config.toml
num_hidden_layers = 11
hidden_size = 448
num_key_value_heads = 7
norm_place = "pre"
positions = "rope"
rope_theta = 22400.0
rope_fraction = 1.0
qk_norm = false
init = "normal"
init_std_qkv = 0.0277
batch_tokens = [32768, 65536, 131072]
train_tokens = 332900000
MLP neurons of a small language model. Each row is named by its layer, matrix (down: output weights) and neuron, and shows model dimensions 298-393. Each number is 50 + 12 x the weight over its row's rms, rounded and kept within 0 to 99. A neuron's up and down rows have the sign that makes its largest values positive.
A block is one neuron, or neurons of one layer that tend to fire together. After each block is what it responds to, as a language model described it from the Wikipedia text at the highest values.

L3.down122:79 52 61 54 56 60 41 41 61 62 65 35 67 52 34 35 48 38 54 53 51 63 69 57 42 42 35 60 55 53 58 57 53 59 32 69 52 58 55 39 76 40 74 26 38 51 33 37 59 54 47 40 55 53 28 37 42 66 29 34 66 32 60 38 42 43 55 31 49 58 50 55 39 50 57 51 46 33 42 40 53 36 55 46 53 42 47 55 54 52 44 50 54 68 45 47
L3.down435:26 46 36 52 37 29 59 35 62 41 25 56 59 59 54 48 41 43 61 48 31 39 46 52 42 64 47 45 46 58 62 56 58 49 43 69 35 54 47 59 40 32 65 41 46 12 55 67 46 44 42 34 73 49 20 56 43 65 55 55 44 64 54 40 37 44 59 51 68 88 51 60 35 62 59 76 35 49 45 51 58 67 47 68 56 71 33 69 42 48 56 34 53 62 36 56
L3.down566:38 74 49 69 62 46 58 40 49 38 58 43 60 56 58 56 60 46 61 52 61 60 52 50 53 54 72 66 63 51 48 40 57 67 37 49 43 46 52 64 33 38 60 41 27 48 40 40 58 38 67 33 35 71 43 57 42 40 51 58 52 48 52 42 48 59 50 29 64 67 37 41 44 35 48 59 40 53 46 50 61 50 53 50 67 63 41 54 33 53 40 45 50 43 60 59
L3.down1064:43 44 38 40 48 42 33 59 42 42 28 41 44 46 40 51 32 54 34 63 35 43 39 36 50 60 33 62 52 67 52 39 53 33 27 62 41 51 45 56 47 25 42 66 55 39 40 29 60 65 61 65 34 50 47 44 38 66 53 40 65 76 32 41 56 32 43 37 51 58 52 43 30 63 33 59 47 60 52 55 62 44 47 37 64 49 48 69 52 50 34 49 63 61 29 50
Responds to: Standalone "b"/"B" pieces (often merged with a space, "-", "a" or "ob") beginning a longer word, e.g. b|ut, -b|ody, a B|admann, b|ullet.

L7.down978:52 50 83 45 34 37 42 60 31 30 53 37 40 28 51 33 61 34 37 39 50 63 61 48 67 57 79 50 57 49 36 44 49 35 50 56 40 56 48 39 49 66 49 43 43 53 44 52 46 49 44 46 65 58 36 40 56 36 49 49 73 49 58 44 54 45 36 72 40 51 64 62 52 50 67 54 56 50 69 39 69 69 50 51 55 58 61 58 68 50 40 52 56 57 55 42
L7.down1211:67 45 61 51 56 49 53 55 66 33 32 54 59 40 79 52 71 50 33 59 43 46 59 42 51 55 45 38 45 65 44 70 44 54 74 21 60 42 46 57 69 52 43 54 40 32 50 47 56 42 43 32 51 52 26 43 43 44 50 48 58 55 77 48 70 49 61 59 47 34 58 35 69 45 49 33 62 47 60 70 61 46 53 61 65 53 49 49 59 63 28 47 39 52 49 48
Responds to: Punctuation ending a phrase and opening the next, such as opening quote marks after said or replied, closing parentheses with commas, and dashes.

L7.down589:20 39 63 55 44 51 62 49 37 37 39 60 57 17 57 57 59 36 58 60 34 44 52 40 32 46 52 35 42 43 58 54 28 46 55 38 56 43 16 21 48 61 21 57 32 59 35 71 33 53 42 45 59 55 47 61 49 56 59 35 63 60 59 48 55 48 51 61 78 53 34 60 54 58 59 50 66 44 39 57 58 65 54 55 61 25 38 58 54 33 19 49 52 55 37 57
L7.down952:47 28 44 54 59 36 49 47 43 43 31 53 31 32 62 50 31 51 63 53 32 55 56 54 32 60 38 50 54 60 40 53 51 60 32 59 59 54 41 60 55 39 67 35 45 49 39 56 57 52 36 36 58 40 40 78 31 67 55 43 49 55 11 41 50 37 69 57 50 86 56 46 45 56 59 59 46 51 50 31 57 62 42 40 71 65 37 61 42 39 30 45 54 65 47 46
Responds to: Word-start tokens that are a lone b or B, often fused with a leading space or table pipe, in any text: Biscuit, battleship, Bronx.

L8.down181:52 62 40 41 44 39 70 59 67 64 41 19 53 50 62 34 34 51 30 46 22 50 49 57 42 59 50 48 46 22 68 44 65 58 58 48 38 43 53 34 55 36 54 43 45 33 47 33 60 45 51 53 59 52 68 64 55 47 65 45 36 40 30 64 57 40 54 64 32 66 67 60 43 58 49 45 67 36 38 58 41 69 52 53 48 43 47 55 67 62 48 38 50 38 64 58
L8.down185:52 40 45 58 43 72 56 47 48 40 54 57 35 50 53 46 36 37 57 46 55 40 44 61 49 46 70 42 60 51 52 46 61 63 47 50 47 49 32 38 43 58 62 36 39 59 40 37 60 76 32 50 48 31 47 68 48 52 54 46 59 74 75 49 52 62 59 60 42 37 49 53 86 52 41 55 57 59 71 61 34 48 50 45 63 34 51 46 56 38 35 49 38 53 53 50
L8.down237:70 55 18 36 40 57 48 43 76 37 42 56 60 37 59 41 54 49 53 45 57 64 40 45 38 62 47 77 46 50 47 34 47 49 52 36 45 53 54 63 41 62 46 46 58 60 39 63 57 54 32 36 36 33 40 54 27 69 44 46 59 28 66 62 58 43 39 59 37 63 52 20 27 44 47 38 65 62 51 53 46 29 45 69 45 42 57 39 49 59 32 40 43 29 53 46
L8.down567:71 61 58 59 59 51 57 44 29 57 58 30 45 63 53 46 24 49 38 51 25 53 48 37 61 52 54 47 53 41 58 40 38 45 33 58 39 57 48 57 45 53 64 58 48 58 43 67 15 68 54 52 46 31 60 32 36 43 33 57 37 44 62 52 55 66 29 48 36 30 57 50 62 48 41 51 48 63 35 33 30 48 56 46 36 53 52 62 67 46 51 44 65 41 60 47
L8.down641:70 36 65 50 60 57 44 42 71 50 62 30 51 44 47 34 68 68 48 33 43 46 60 55 52 44 43 77 62 48 48 47 46 37 53 55 45 42 44 54 53 54 39 79 85 38 52 46 69 36 44 68 39 33 63 48 55 49 42 52 48 61 92 36 45 56 37 46 48 27 42 76 48 66 60 63 46 29 45 50 59 36 55 54 66 47 52 49 56 56 59 38 72 41 48 28
L8.down911:22 41 55 62 47 76 72 61 35 36 51 44 41 58 45 58 70 42 46 45 50 68 53 45 30 52 42 03 43 55 55 57 36 58 49 55 62 46 48 31 56 45 38 36 31 65 40 54 30 38 57 37 43 61 37 37 58 53 54 43 68 41 61 45 40 40 78 37 38 62 42 55 55 53 46 61 39 35 63 71 40 63 41 60 42 54 58 42 68 48 31 64 53 52 42 34
L8.down1000:71 53 60 50 64 40 44 43 41 50 41 45 40 42 73 50 40 36 52 62 54 53 34 39 37 72 54 42 40 62 54 58 43 54 37 40 67 47 23 50 55 68 45 63 46 44 58 39 48 60 51 31 49 57 44 63 50 48 51 49 43 30 79 70 52 68 53 60 29 29 69 72 47 50 64 49 74 41 49 53 73 56 35 52 59 65 35 57 65 56 53 33 30 52 64 54
L8.down1008:40 40 57 34 54 45 48 58 57 61 58 36 50 52 51 37 59 45 42 53 59 46 45 71 50 58 31 63 47 49 48 71 43 49 62 52 45 47 63 54 50 53 59 51 63 48 42 51 72 37 56 48 58 50 46 67 45 42 56 38 55 49 79 42 56 27 45 61 72 47 40 35 56 52 46 47 44 58 48 48 66 29 32 44 56 46 57 56 52 51 51 62 56 28 78 57
Responds to: Periods, semicolons, colons and dashes closing a complete clause, often a quoted remark or claim, e.g. "respond to that." or "comprehensive;".

L3.down29:58 41 41 54 56 39 36 55 46 43 45 47 38 66 63 36 45 35 42 59 38 59 43 48 43 54 60 53 49 55 37 45 28 46 55 26 71 51 32 52 43 34 58 65 51 48 54 31 55 43 64 63 51 57 64 54 56 41 57 55 47 37 38 54 35 79 42 56 26 63 36 40 51 60 65 79 63 49 57 34 49 58 67 36 53 63 57 68 67 51 63 60 39 35 51 33
L3.down97:37 55 38 45 54 32 69 55 47 54 40 53 49 50 62 62 40 31 38 45 71 45 48 60 57 68 59 51 37 54 29 53 51 65 57 63 34 70 72 39 29 37 51 62 70 61 58 62 55 53 64 55 57 78 67 82 59 49 65 42 60 59 99 38 36 27 32 50 51 83 52 36 44 52 56 44 60 57 57 46 75 40 34 56 44 72 57 52 54 36 26 59 39 55 43 56
L3.down414:57 52 60 52 54 38 54 27 38 44 43 39 50 49 54 43 62 53 56 58 58 64 59 23 65 65 57 45 32 68 55 56 41 52 53 23 37 53 48 46 60 43 52 46 52 36 30 29 57 67 49 54 63 48 57 42 43 63 72 62 43 75 59 57 55 41 51 58 20 49 63 39 54 44 29 35 63 32 51 50 65 17 50 71 45 30 28 54 54 48 50 59 51 59 59 39
L3.down969:48 55 41 66 44 52 32 52 47 35 35 62 52 51 52 51 56 30 47 34 49 52 44 60 58 67 60 33 49 59 58 57 64 52 56 58 57 45 55 54 64 60 48 48 48 41 62 33 64 53 46 68 35 50 52 65 52 33 47 09 32 44 99 41 72 48 44 63 48 34 59 39 57 32 42 62 49 35 51 63 61 66 44 67 50 47 29 34 59 51 68 48 42 55 53 30
Responds to: Periods closing a sentence in biographical or narrative prose, often merged into words like season., ed., or ). at sentence end.

L8.down11:48 45 27 62 73 66 65 39 67 58 41 45 47 47 70 38 49 62 37 37 55 58 59 36 49 40 60 52 61 44 66 30 61 40 59 60 59 61 56 68 57 43 34 36 70 59 49 30 71 39 38 59 61 64 55 52 57 45 71 40 27 59 30 39 70 39 56 49 49 53 38 30 61 46 58 42 53 49 34 37 53 49 48 46 49 40 40 49 39 75 41 31 46 70 39 46
L8.down198:37 63 41 69 49 57 43 29 37 35 34 57 40 52 37 59 65 58 69 72 48 55 49 67 47 41 33 33 42 45 54 55 43 58 49 56 54 59 59 29 60 58 62 52 72 55 51 52 47 47 61 49 67 67 44 40 46 53 49 24 31 65 58 46 59 71 38 76 60 44 37 60 53 67 39 21 49 46 43 50 41 55 58 51 50 47 74 55 58 43 62 62 47 49 54 23
L8.down262:63 44 68 39 56 49 60 45 47 42 51 38 73 61 42 60 53 45 48 64 58 46 42 43 42 44 63 42 49 62 60 42 49 31 53 43 47 64 71 46 44 47 31 52 51 22 43 47 65 50 62 43 37 45 49 35 52 40 30 50 47 39 39 53 63 74 54 52 81 64 31 60 42 46 58 55 60 44 70 61 51 63 44 54 45 31 34 62 50 63 68 71 57 66 65 59
L8.down344:56 38 50 23 48 49 51 56 40 35 44 54 57 47 42 38 46 58 63 50 56 50 54 35 52 45 36 80 67 53 33 55 56 24 50 69 42 36 38 37 47 44 52 59 68 35 85 51 38 43 46 62 54 46 51 52 63 57 68 43 50 44 52 40 63 59 67 56 49 55 35 68 46 49 37 55 70 38 33 38 54 56 40 57 75 67 49 46 55 54 54 54 52 46 53 68
L8.down491:58 41 52 49 55 65 49 53 32 49 49 50 50 51 41 76 47 55 58 71 44 57 36 73 59 48 56 53 53 49 53 29 27 54 35 46 33 54 52 67 37 48 57 60 52 47 39 41 46 39 42 50 50 57 69 57 43 56 59 61 45 34 53 58 71 66 47 57 57 47 52 54 43 52 60 66 48 48 44 48 67 94 31 70 46 61 45 57 41 41 42 49 49 56 53 30
L8.down564:42 54 50 47 49 26 44 49 50 34 45 57 46 53 57 57 64 41 61 72 71 53 63 54 52 33 61 42 53 60 63 48 36 58 46 55 60 64 32 55 65 56 46 46 33 42 43 47 60 49 53 50 46 60 40 60 58 65 21 63 55 38 53 18 34 30 58 57 67 37 42 44 46 50 79 46 46 35 46 52 85 47 69 56 27 39 53 52 43 57 53 30 52 63 29 53
L8.down706:55 39 63 41 54 34 63 44 39 25 26 73 55 38 49 57 35 72 73 64 56 39 35 45 22 50 60 57 41 54 50 59 50 37 48 35 50 52 50 47 35 46 69 47 41 48 46 57 39 50 48 45 46 47 54 67 45 48 58 50 37 60 49 23 54 57 51 39 49 99 43 68 29 45 51 42 40 59 52 36 55 67 36 62 52 56 52 72 65 42 35 46 59 44 55 56
L8.down1034:57 52 55 33 42 58 39 46 67 62 57 46 57 52 50 52 57 50 62 43 23 61 55 50 46 76 38 48 56 54 40 55 33 53 48 73 53 57 56 35 67 44 58 41 54 60 47 64 58 47 45 61 59 44 18 43 28 66 48 57 52 54 44 47 77 41 51 84 67 41 77 65 37 55 36 53 54 32 44 50 70 34 53 45 62 41 61 73 46 70 62 68 51 44 32 38
Responds to: The letter b or B split off as its own token at the start of a word, e.g. b|rought, B|rian, B|ethune, b|ullets.